Part of a small language model's weights.
Architecture: LayerNorm before each block, learned positions.
MLP neurons of a small language model. Each row is named by its layer, matrix (up: input weights) and neuron, and shows model dimensions 32-159. Each number is 128 + 24 x the weight over its row's rms, rounded and kept within 0 to 255. Numbers have three digits each.
After each neuron's rows, "fires in" lists the words (lower case) most often at its 100 highest values on Wikipedia text that the model never trained on.

L3.up924:134125112128133152113176148109116101122116157153115120132131092117149148113175150103122126106145080135153156149133089144130099110135110143104124131128116133090125112124105104151128167132131107144178129118121128136121126103126114163148135135133141163107131115115140051137116107181101138099097108101141099116149120151136090176178133107138110124130096117110142104117133135159126120127104
fires in: "a", "best", "conservative", "for", "york"

L9.up286:126181106167104119121132150188145102145123085122129103117149092128132118097128104148146106133145154116119132125101134136123145150121131107110130129110147119090100149102145135127100138135160122138124095172092124098180131141147073143148135155174093130114125167134150122116128184119110111104083116129110133112155136145113125126150148128154165100170087102115119136126181130142123129110120
fires in: "an"

L3.up905:139131134149071079089123184137133139088097146104128152163147133121134149141180148146171159131137166143158107061146103091078148156141104121125084116115163163124157135157106131137124124107105103127149136116110115116158118144131118113104152132106088148131096150116128153164121152076094101138162096136130142157110132120144211143129092104118138113140179194119096132115149098115169122122123
fires in: "of", "goals", "title"

L3.up780:104100077182118101099140133105133077123137135120135103125115141130203146155154130112095102150138156154135149149145129142122129073118123152150091147149135145113091140119167147127110136158126136145118153099129156120081090132101098126126148130114144176080111132103097104139122113143093123154094143078173158150095115138106144153135126124164084177153150132090141116129143104171108128096143
fires in: "s", "my", "the", "own"

L2.up400:130147166162129098135131145104111132175139129089064160123118092128131136168166165138115129150112141125151140147146139118133101132148130155124156164161167145113130158107111153136120137120093115162134162145125097094143102147125115147110118117105128128106098138147149151125137159148136125162089122184133163143074135146119133161114101106103128121128100123150092143162095111158124130120101
fires in: "goes", "formats", "source", "serie", "series", "fort"

L3.up496:116149126123129103178170113139097090133149132116123118121135125138157098149171127133142154148124127159124137103111097146142140173133132150145114134114141093134106114167145147138068120174125100106153125143155133153110116126172096105138119178140135143074144128038157122095110120046088134162121122108132128146138101104105157124127117132109130116131099159102085145135130119106115140107133
fires in: "located", "this", "it", "finished", "year", "which"

L3.up25:110141115122110109131148067119156089106174186136178111105106091122161127093124148117111107161166123120111141159080095117125139128125126129171158114148193114140148152125145143122122138137147125154086074108137144174129140151140139138138139113120169134157136117135153171129133138104162095149148139157116115111118105131115110134082130118163164102125114159088141128127117144152132108114107
fires in: "two", "three", "show"

L7.up420:170153126180135121158132106121136144086129132189128120116130146171118118118164084126134139114129185122157160095121123111090186123117139141104131129125089118140111098142170084141083104113128160158118120102122128145122138106101113139129124108111142123135161087119195129089140120130114123124148171112153144164109139143132145169151126108171115094179106127133108153128117112128150103140126
fires in: "her", "his", "s", "their"

L4.up351:125107092123166077140110170074150121093143149157155148138132096183170127135164161112134158073139094146148153086103082104118132127116101140132105093121118122133113155096104158145116132113118128153137141144078123139116113105077112167130121127143131136163145147136145088101119164183103115111125124088107131115157133145112168140145112139125112127138097115085127147119160143133143132112086
fires in: "a", "an"

L7.up43:099139128149134119145131134126125110125140117149159118126127181131229108132157140158163082120115108155134107086174114137100107161152121163087118130134122164163143141167080150142082101159131135167121109150108085105115149111120131166106126159159140129113156149121149127123150148130113113122128093179092113139129098123089142174150113152085121125169068134108145088138081113124136121117084
fires in: "it", "which"

L7.up498:139139135123131159135117115136126110109152167111120090150120122149107109099111145113166116142141138103146143133128152122113100126130129107156101126108144113120107171099168128133125088119153119147133124135167174161110119141150119101113149162146112172170125103131139141085196115159127126129131142137124200108141094146161161148079112118155130144141174151126134106128126119113159129131150
fires in: "during", "at", "of", "for", "among"

L7.up575:127143145169117135107104101137153114146115162107102114097151119093136154107107148143133144116100094140140134096141117164155173157127142136150135129099122152150105137090136133131096143139123139141103141143139096100132094153096102122130158120186151099085160145133090135119120089142113121077118139117184136110152100133099123138137137121112118105113132152081160146101088152151167136133121
fires in: "a", "task", "over"

L3.up379:134121142112132130148112143136138126064087177137131139121119154139148124140145116156156118129108164092090134098084121113111154177175148117150104085133165110153097095137120114132093147101136151135143147120104131134143141135145124185135141101171168139125110138155110132117103130161144081110135128118108107120109095121146124141120107120125123117095183174109143124102118077125160151109116
fires in: "of", "in"

L4.up101:118164137134171151179124120151173096135139103136122168153098119153141113122107144150111155111130104096129135093146151126120141141133121065144168158064116107096134120142098126130113137135117122108126096162184074110146110125151107130122139136130126122132121178139095098124130119105099121113101190131107133122091119144133179148073121134111119125131112153181100168103113124111126173149152
fires in: "one", "none", "someone", "lone"

L4.up189:131141135161134119086083142124154137125133100103097111122072118170158173081156059103143138151108121201106132154109133124123135135144136149119155152112139177158109137134161131157111142144119095149124073118112133163103145125127104131075083149126132115169130103191141155147102119108132136124139170132135134105122142166151125148124136143085143132130131113132141107127129142098123139106144
fires in: "and", "to", "with", "as"

L9.up856:145176133122100124117112153152157126122125134097112088119125125139114153157108109119159119116116094115125121145094120102112123138128122081116170113124131139175127094133134148138093153151127116121137115151104132143138147140124095190161143107158113101116125094083176074172097092075130149102133144160119111088137162121164186138089118130121128113163062168096140145101105140163126087133147
fires in: "a", "is", "and"

L4.up681:155147140172141157142106190135146126128117124148144118102110089144093112105144146115159120116112120112131128121110120151144177149116130107134101087150141095113147141136125134099121155098123122112147122078112140126156174144166138122141155114131092114143160099139122151124151146123130143117142140103155122097162095137141164126152159173154113176146117112114110099135108136144138180098133
fires in: "who", "when", "which", "having"

L7.up926:117133125129102136173152162107144098127122122137149123131190087137161081127159114115084120143141116079127105127093152121116127118121093108117142091138135098146116114134155114107112140162111119105169097104120158127156129124121104133110099155112171151125089144128136132105095141095127075142130085126157126108138095130154107126143147148130133118156088111143107094122126130139168155150116
fires in: "the"

L4.up297:081146162148165098122119144148133131165135156132126104134141134147137115144142158124154117152098115146111109124111141110111112180161114147063117131125114116116116173142147079116142138154143142105136117141131114160154149143166157127171118080122074109159131151149132121108135174087140106140138144159114127122133149153110094183153169162126128153120079108133099111074136128149127141127128
fires in: "is", "are", "by", "had", "was", "has"

L4.up732:113128133158178135160156134127118120128153111142119104167155151119114098115153124161138126159154106120098138132177138112173136117119082105118148114141111154157098137151126123118139155125154130107157128152114112126103127132112085116128134135180172126119122170103111118091131156164110151095135132113106134162113131164095179122153075098135089155143120120112122093128126121122112146136145
fires in: "the", "main", "no"

L7.up548:109097157152113107139144106081174134155143137108138135152136097175077134118143137120160116120133162124165126151128135125114117127146143088134127111133172111143110127140167114092122106114094122137122146135102140133121125124157113132143128148129124135145134154115128097142127128123121141133100136139124162167165113138106155131112133139171154146105131148089188170099129112127163123068118
fires in: "an"

L4.up1004:113101104167097105150154157100139099148138113134113141166145131132133149127168104121144150095146161159165130112117090079130146105125136173134140112132150129137109121119117135109103176089091112147181170110105132136076105124159068175135137111126119141111114088159113104139112085132137170093114158107134137102147124107103104106151129106121117140111144127091141136157124156104127109134092
fires in: "s", "following", "a"

L7.up503:173173136088115132109129188100139103135125144148129133141119157101102141134129119114133146128121100121143127108141117114141152112151112154115165136124104159121120168108143089105091134128169111171136083102078137152107083147144128127176090177117155144138105100127126102109175155101108119153098135091181163142125125092128130113091168135124100142106157147147172136107158141105130105100128
fires in: "the"

L3.up26:150124102158167082137152114113140089115167138138150099163136106148128121107112129144105095139131124145104145121137104132119142104165135155115127134125131109158147119122146154086134109127102141134167156077120134148162151112152100151130132124138115101127168113131104150109095119174136133150124099116117096104097174105152104149139166085133097133127113105146157126070126086145112154126109
fires in: "of", "s", "from", "entertainment"

L9.up175:114110110130110097090130114138128117153125119106144107138164121131095135153108073184142155122106159119138143165109117129132109130139119066137152156113129136126167116113094180118126111105166135097127103100112146104121136156125116148178132170143136161147114157122114136129141141124092110104154096125130126136148108082143106139143119146120117138097082151111128134140158114133079109082131
fires in: "an"

L3.up133:124094110145117116169108099099134109127135156138144139136165111142127118110146118133125126132140130113115120090141104072099175122168123110125123123129143143114164077145110137136070133139110101101101127149150134127155151129122131107127140102139172094124144095112115107138120142171122136180161160144177146134118170130111153110115108107131092106149106117157116091125123174124124126150064
fires in: "be", "conference", "w"

L2.up901:138108107105109138143141114111107113102112170110093129110145162159117086162146152140134092126115166120063111092155084080111114172109158092122160108138079094107146143126124144093120100114123137129123126112148127130110122158147120172128101142161122143149105153122170093148153134125125129131118123108051156160127127127120148128136093114125134073158144154125126138159134122125161107113107
fires in: "united", "indian", "chinese", "british", "south"

L2.up810:147169144174122094123176104161122127131138105146149128115119129098146117159170106130122131116129122142087150155129128129142081109158131123125116135164132117137092088150085159143144119153140131123101115120144141127090142131091133116149141141131158119095134136157094106151097129128097151137098149137122171066136123098135114145129146083130124123148118110130139148101145126122114120133156
fires in: "by", "from", "official", "also", "the", "since"

L2.up30:135081144108132145141144145134140153117100124159119117104146077147149095110104153140126137131184156102127123139135138160156109185146139116155124138141125114150137162128131145124170121160107147129082172127136143122128132192129125109097133126093081096142115153106115135164147106159117083124144149142112100146149085141102071108160133099166142162163130148114102128094139139067111144098111
fires in: "after", "by", "before", "following", "on"

L3.up541:092159129120085133160143145118133097113082163127136146116142129103102113165165122094162151057103182106128109143107089104084155154129128139142147143135165154162120105096088141138087061148101098168110153162120100167139121106135095134132180083135097119092165149116121118111085159173133144130106135108138115144138117109146136123089101090105129096160120191123132132115120124109137135112111
fires in: "of", "a", "four"

L3.up796:125135159161122100181089167110148128138145130121097124118140128108115130128122109119167150118112121132110166131167132115160138130149139113141127097088135116160151113127148135167109104120137128113142132134148096123124140141100105124110110115128106153143156154099147127097147164107070136118108128137117144142128113145106141133130134130138145075103103078145165135132099156115163114075112
fires in: "as", "no", "made", "marks", "be", "jurisdiction"

L7.up144:133153123136111137134110155127163114130130134113176161133126085106135091152114138155101093132094150115091159139077152118146127111145122098192156101130146115150157102145096120145135124143108116182133104151133119132135133147116113174140114088165129141153128096087159083152108139133109139137139101125138115066112115092127163112141134109139155100126156089128193139142141128154127074101130
fires in: "as", "a", "the"

L2.up311:136151131136108107135101067093121125151149134157151134151135103161108127144154159115145090186138120157105117120113153109134107154161146113113088096108121139110134144102138139116128177094140171152112116109141151154160125145110136109151145111142124137137119182134146136080125143138117127125116163113119118146112125127108151145130147146099142118163195118132087144124144096119147117115163
fires in: "had", "have", "has"

L2.up928:128143137126131146115131115091124141130098108098118130124154180100177113114181093096089163158146119125127092126171118131131110102101124117098185156132146128158091139110094145121088083107119122141146112090149078130133125108130109088118125134162138142131084125172167112101130106110113132151087151157105133060083182105097130177135144097130113136097174141111121128095114114120132143126164
fires in: "that"

L2.up537:132126075109137187159125109161091074150096100166124162138111114119140145120138144147131166107114144167103169155114146146158142123150077118140148125138122072146134132152165120139142104097118116128133144151140138172181131144141143136166132088119121133112090087108103054157134111144137096161121159094163127114138180138112112144111164122151112124135115089162121144089085096125142161148128
fires in: "been", "being", "light", "formation", "version"

L4.up803:121120152130157105084132123091133142157126149147121146144133150143136107111172118116090136134151134132065115136131102134125063162139092111129140139090145135158134133109140118175059147096089111129167130143145115173144120103140144096149136116170140125097090097153158107133111132112124092134151168148133119103111050135135138137093129165111149114137131108148104125096129109135131113102120
fires in: "the", "by", "from", "that", "is"

L2.up204:105110120117098132143109122094124144097094141131144152167093081121120148142128130111110102080152149102105157146162113129122092107132125096155122164149137107117146135147136106134094124118120148124125101135133116164142143139191124117121120102126084063131146127137147118133156196117117077178132111126164130146103132151120156136141129138156116146122146133103122130142123121142161149131109
fires in: "two", "three", "four", "2013"

L4.up167:120136139141136161179136189137157144158173102129123137108115137138097109153106074138131100119102119098139083111096081144134116135064121122147151110101107135125111096110107138126099131152125123123161089139130104092112095119123129151148112125142076131125163132130094101122131098147120172105106124121133131149121128125133152124095139128124158083109155098144124120125114142140128127158096
fires in: "are", "were", "the"

L9.up543:119148101126128119114160127112131112132133160120135140148128168122164136112092104143088131098135133141129147091139130105114150169146151158144189140091157128128115132138133125166111137133097130086130159125118114113152119147148104116129101140143134156136104108167135149122097145103084056113117087142093121155129102076139130140111113085175097124114130112092114138128105106168115110146096
fires in: "from", "in", "the", "of"

L9.up202:142128138111111112117152143100112138085128160184141122081143133122178139138117097158106152132154141092090119112128115108150105145142159126142136101141110099118123137120134139099110144148122127081181124138127107089118115109148120111116135129121158081112080122175103128121144116119143107117119137129162169160165132109101128114121159127159112094106172111131141094117094146111146134147101
fires in: "the", "s"

L9.up190:128122137165137088179114118158179086140159126123149111154138154147102125165124114127118128114134137128140134145119114112153108155129129130138154143150170133130119140166085160124096137127155110160172111181156060134138119128148122071148133139125149120151142168111104130112091111107164090117118131101115143135129139090145140136101150104127164144142115109086137098091117135096131146113117
fires in: "is", "located", "it", "now", "building", "site"

L4.up500:098133153125158162126108140135122154120125130083083145137132142122111146137100126146098129104143136090120147118142131160122133139091123109141125139104135169112072134125087143130099127128117123119122151118103123037112163135134117161095149169099154152100122113138152154153111118155080147145089152089130106151129131187104142123105138117113154121149125099164139096091108115121113155133146
fires in: "the", "by", "canadian"

L3.up771:165136147133128112089114160114130109157157147115130158103112132118099099147132137118119121109156092125086154117135080138150144103112120108144155109140141147178112092091120075141135099099184105148094164090122118159154099122172159122164156073124109125110126152168128137124124138140140117142138134144160094120150114187118107117106107139116091125103138182116139097107077134099120106138143
fires in: "of", "as", "instead", "heavy"

L9.up476:121085112147168095112131120142145142120128080085125160141132144128129154129111108105091130107167158144130104138148125092146149114094151103077137140131147110147150152142148118126096161154137152113110078136127118118150119150109142152154115140156163098148067152141099128168116117156130141120158114141096083154139083156105141151121140111108101112118126089100135147086153137135149138125090
fires in: "to", "they", "not", "can", "also", "may"

L7.up679:129130154133102132120132109132135093099138148155160152109131168153114111139122146150111134135155160087153105119109167128131121196105130114158096121146165109090137150122138122099082112124149131107184081116112113109128114130107092169126106129102123155116121128128126115135170123117177089139155150104118121107169123079154124087095145123084126141136139107155091157115126115156156165156126
fires in: "the", "of"

L3.up774:102136128113142093109090100100111099108134173104150114144142123134158122127088093131082132172155138161111127128120098156161075096128151139158119198106162177192156150123180097130115109142138130138072121121112152166140126163120137155120171118132148114103138129117125136122102164095150143148108120118112150083113069141121112158118156146163166133123128113143089108121081079125150177094125
fires in: "s"

L2.up823:155141182125184122138126139179076135127139137159136129147095102078159116096150092128151123152153136126060143139155102128147115148134106130138108144124112096147125150125136134162126122125129146136112139143143134146124113071125105085093150076123134136151107149122179120171125105153113163131125127120145176094124109163130164151113162100155132133145131116049117095139138102138152113129118
fires in: "june", "october", "july", "september", "april", "november"

L9.up411:087145134156095106055109125121116141129121135144128100144169133153145093117136118124136162154136093128132106136168112079101094156116112162161099131119124117151117124142096106143135148159101155116081119104133140091142117129136100102199104106167119108115124104118125137116134160155110099079149129116113135128118092100120137144121058125084117158122113081068111165093139135099138125133128
fires in: "to", "can", "could", "will"

L3.up854:128122125106125145169154122166123096163096137150152107100165119150138064143140146180134155125116127135160102086163106150130166125150130146156189118123144129068106107146122107136190130119136084111133130108137134127159149150112130156124111158104098113140138127082123110137111145109168158149134147126079097131126124173104109123154100138136151156132086099122130135107053136137109130100128
fires in: "which", "who", "member", "other"

L9.up625:095173146130136158133136122095127118098135154113126140134114113092123123117165163130108135077141155125105145171153111139090143143174112106126125130124152112174102142127110087113138146162138087111084105133107143161095144099128137124096154134127138143140148090107147129104116132162136127105106102100124097113163112102194140169118132130130127126124169130142092120132130123115090070133093
fires in: "of", "on", "for", "among"

L2.up319:139104137122136110143093178126137118123124129179123141050110093151142130153146140126114132133167140147098125140086100135122117103106168121131153137091116100197143134103156136106157166080171111089110154104133126146128172178119150127145161100140094161139155136114074127148128128114103104099110172134142102107142116109078131135125166088147137120066106152099149126141135137107146110122134
fires in: "after", "her", "under", "giving", "following", "by"

L3.up288:096122113182139078106129127132136116141142097130163143140150171133138122105139099129111117134147098150133153159123079141160088099164093184132109131101146129090090155111115110108115128130121134156154112096158131139086109150086121132128149142108088133093117138089083130136120114099135142137132127135126124123118110145098173127159177100191125136142125071137197092124105105154133107099165
fires in: "s", "textbf"

L9.up942:149178164132106151139107145170152124105112161164129120160166148142113133105095125135118159106135122111118104097145124089095104123125107127113120162095166097078108116106096098159132114113141110160161107141132080139165135132095096117150157127142117133137137084168161118174103097121104150156129140140057176154157154176133119141130110138132127120118084104100120134083076162122148130140108
fires in: "is", "are"

L7.up981:146118127097066149095137163133107143084132121148151084131160172081146122146145104163136122108125140153097177127154155127110113144128078130113086089130146122156143133172113090135091129113098152163085109129173109150099109135147160139138128167149137145103132153161150144110113103159139098099117165147087120136124133117127141144113119115130152109103160143107078090142155101115167162143124
fires in: "and", "to", "in", "against", "from", "of"

L9.up456:160112119101143117123085111147146124145119094135135135145106165134109155140177117171146088107166137121165150093183172123147138146120133109096149118099089157133142129095104105158137138099058144090103104163121106114106107137141132182145142089127130151100182129099155067167089138102107155116096124134117139124179149121128120113130108122121123075111130122149123170115099159161149137118129
fires in: "a"

L3.up715:126126133186173104107099100109136151100123138119155146170144093128128112144159121116076113135141118142115090149136142104112149140125112095146134093085144145109134162106127130140127105118149135123177119100154139130094117183155148139128150116054135175137124086141131100112114113128172125186073151108127125104118137112096104159112188145124148139105081113136127115178122172122095119113149
fires in: "that", "by", "following"

L4.up566:123131129130134190116123150133119133124134137128118100115116127091126104095161127152118146115126115134118075157129128114088125115095128129158131115128171122123101128116151105118108117190104096129168065155137153170116153118097122106161148141123134145132101133153099119124105169117098128106162101108116136113083105138129097158144125138110142112152128100141136103093115092125129129162143
fires in: "the", "download"

L7.up694:146099133113171135101146151141121073109126141136098121120137121122143113151131105154157121159159100123110159122128109097104145187098121146156128152102170134154155119109068103121119124164139147154147095138136105149134115145144118151142132131131165105146115140069116105083139164138178096145108145144103141096157143122072115140141164159170087170158145112106093142140119137126113108114080
fires in: "a", "it", "itself", "the", "following", "that"

L2.up756:132116105181117132108098129102096119130111073093133153144131151138125164132171091096124091137085138144110096157124123104129139131131133115119118131122140131112097133164111131120095141131123131159144143141164135116108107141161153152111115131119147131113131177100180099104122120101083170107108121108106161081140097109132118157104140101130126132129101155122145130085149125123129121136084
fires in: "as", "road", "in", "where", "is", "also"

L3.up430:129150158162153107092158185145169134131140108158131167141124174123153188132119124080155104124121104127150152143167138135116151106111128142087093127119133144134111154136094120126091168143085130109111109124131081134116130122103081070119150125129132120099143131143120145128131125134128133116182108103139133091122084161132144156156113138144138115148142089098161096118125124127109141148096
fires in: "as", "to", "county", "counters", "results"

L2.up824:104127136160142120145118112114110152136162179120123173114139160155138114143136115100098136091118120128068094144093127107094133177122130124138095124093138143095102145125134081145105111112119140124099114151153148074142125120119135164153126077157160149135101143145127141125147137107161145112084092159147155083135127121170111146141122118137121081143141126122089119135105139121108153161084
fires in: "is", "are", "be"

L4.up570:136162131107124091133141139106137103137068112144106127092123160165185132118159109140134144122122091137118090118141118154162189144143128120133132113190111126095059143143124104081112150147122109102149106151152151138133135157121146146148091116128132119161156110093130185152096141069133157137111144135124153147145126119107148145113157127153121115157111130131082129141059155148162135136127
fires in: "who", "and", "which", "but", "although"

L7.up873:126101089126111181111106137137145126096112151103148101113137116098149121147115183162109110122104153134147137127142164101137124118128144144093111144122101099100100089120138087160149118110143149150147092139087120101099123131149060173110110144137170134154113104155081098148118154152114112142118131107138098070171135150163111142144081151091119140155109106136145157144147124132154171116160
fires in: "a", "an", "the"

L3.up263:140115083102142134101122168141123069126189144126144157113110121119159157112124168137183128137111130124155158123165073087166125122146121150144167128152120094157127176124145120144121128150096091141107196112138112167143139124092098128127134086093127109105123081119129092168144100146120142108144137119123134114105123144154166184118139153156146150088148113091162115099185111133107137109155
fires in: "june", "february", "july", "september", "april", "january"

L4.up892:116141114096150141117154143118126065160103105147167134094163103098173125134146144171122114090106117139140169162163161145119162093169141143127115133169122122156109113141087107111126144150117127153131117129126085132165134160139098161167145095143102124110163143134142132154104145127123145141134092112119149116141095133129152103131142130136080109133121149122086146115114140125130091190181
fires in: "this", "a", "these", "with", "as", "that"

L3.up137:160172138152160147141139161114112135136093103118122136103088075132129120161134127140137136146149061136100106099163130107156105112139150146117104097111156121093128126144168134114122115155121130111125156135136159100056131155105151146109128134171094115128112146115112129108082143119113108097138144091099109150139103119085148103131127101169125129107139130071130129142109132127113096168138
fires in: "following", "by", "with", "in", "submarine"

L4.up396:140154155102137127118173132161111128057143114109112122120096124149111136164124126149134140089143172177186135151177093161154120134161112127143116095161111101104140144172134153117129121144116115122133111128133112150133104119141103136110151107101172117139169069060109102146133146163101127116135119126193129148118178115095147155097149085101143121138142081138096132132114119142111125125116
fires in: "of", "year", "storms", "date", "congress"

L3.up3:132146118144115119113115133132153085153185130147124155147087130116191158142133106140166147133118144126115158096120167130083133128114135145132146170118129131158163108110116112158091114104115180141136133141139065130178159094126112091148164127117131147095095164153138139141128160154099130121113144137106121138115089127168164116108093171120120141136168125111149141105103072130134109131127
fires in: "that", "one", "no"

L4.up693:160139127135114132117124164154096162130151156097143161122126086111097107102120126103148111139194095139183118144122149166111141089083129141155141113106142118145126137125135152156133081085121141113135101114111123075131131121145106113097144158104127110117143132119154120128205128141170101145125118150107149080115125111146159109130095096121147128166147126116084140118176084146097130074092
fires in: "for", "to", "from", "of", "federal", "in"

L9.up192:130093141178112168083137125100109127102117147101132130089155107106110143111139148134144133097141148105136132120174130114142118129124152174098135122116138127120126093130135066163155136137113102160116130116129143108160134145188080160151103088140104108134088138161136121088179150180119130117094110148172104134163103114144112096122107093079135143141113134109119136142162130144145143146145
fires in: "in", "for", "on", "by", "an"

L9.up649:200145155154101083157120170131121130132138140147141104103124124089127143097087144099167112126150159128133142180126146138122170095097082151130097150136151134104181104156144136119139122120140135106119097148140117152083117096138120121152147128143106146092097179116128132123108130158107092123148155139103148148158148165104146086132151107158135118109073114122096099104082141128167098123164
fires in: "was", "is", "also", "became", "named"

L2.up121:178087161151123112123071112113160138128081133131143117083121078153106116121115140151119108117122135108140080132093112130168069124158116115127133150169103106113137129115147124107131164145126115087092147107145145141146173083145176139152162119137119136142120136130127083087115132105095106117125150116140155083145118119121156168163147131099129114112157140148126154117145107153124105144094
fires in: "has", "having", "have", "we", "newspaper", "she"

L7.up67:143153114122131155148122179106133106154134129133168052108147129125102100114101101131096133103158170105148138118128109101129136131188107120147103073114109124118079137152121177122141115098076092118135119134123107089108137130122060119147147145164122110124113117119156147121127160116127125120123126160146113075170141138149148125122110140167116157150118147145178177114116127156127108106133
fires in: "the", "s", "its", "early", "new"

L7.up314:140133126104131149087116095127136112123121113159179152111153156150163114094148109121079080125127147091111119121109183117126106099129152118107122131168144142136153133140120153090111147097111156127176129119120145094161153093167128119120175117143166106089112120185145112119155142162134109160143097101125125097126130101148125099134085113161145145110105152122151149137102160136125132108100
fires in: "of", "these", "in", "also", "this"

L9.up310:110123129134108096135110150134164088087114119137125111119132124137105131143137101123102156143131133146149134095124150111117104114189137089118161149116111099145085158083117122108153132075142127094101081147125113116156111125118101157092138130102139120102126122160136113139103146123138185120085145089114111129171127125133146139172124131119125112120108108088096111166141115150142126138135
fires in: "his", "a", "cambridge"

L3.up911:115128101108140165142137141118114133140120108118143112140116110160103121188127120135094135103121154143115099140141076116159152110088121140118132148142118096175116123120126110133117116102159152154143112154105123159146177166123135167096157110146140108125159089118130124133128182145164100155117090097151108132140162122128121158122157096109113128107131092103121122136093057142115096119120
fires in: "of", "general"

L2.up517:136100088145157128161104121121076171121154137123145151121107143120098149124129177094100120146141145110160105114178172113101078151142171122163115158146127126117129152114122125113137140116137107121150139135119155099091124129123140166129165164084102104103096160114126142127106106136139149126127114132154129127122118141124123147134125136116143135107113108113150099146143150123107142134158
fires in: "goals", "world", "women", "men", "goal"

L9.up424:108135138150156151111133083182121097138130125109108132099107137104126153094123122106119102149105145121140163067101128126144132138096153149088114085121140099140161097145107085108133148128131129175161128089165133151093163086153120125120145104133083183137113136141108053135108120086119178098089125142119139166100139142148151117133082102143124114137108148144153151150106127162159089142161
fires in: "on", "for", "one", "first"

L9.up701:159124117155115098145102134136141088101145116135136175090147128133138152133120152085124096084115152124108111151182143121142116145102111131127084133111119156094099126106099122162125131109116085106152099153110115139126117171134125111171166102142079111098131125131111139095095166130100152134115114143096119153180112167101130124115142134119103149125096138155112132168153096120139138109146
fires in: "an"

L9.up909:100167138086118156179129162099107141145133162071091134136124179123169146119134094129128095114143117092117121096103088123132140091102111120103127151097129115093143115146136122145157114094108127151118129144123132141153140165117153123148134122136146137113108160094126114111131096156071122136080108113143164123140148148125105138139159136179158126128139114161103114096123129124153092118102
fires in: "is", "was", "also", "and", "still"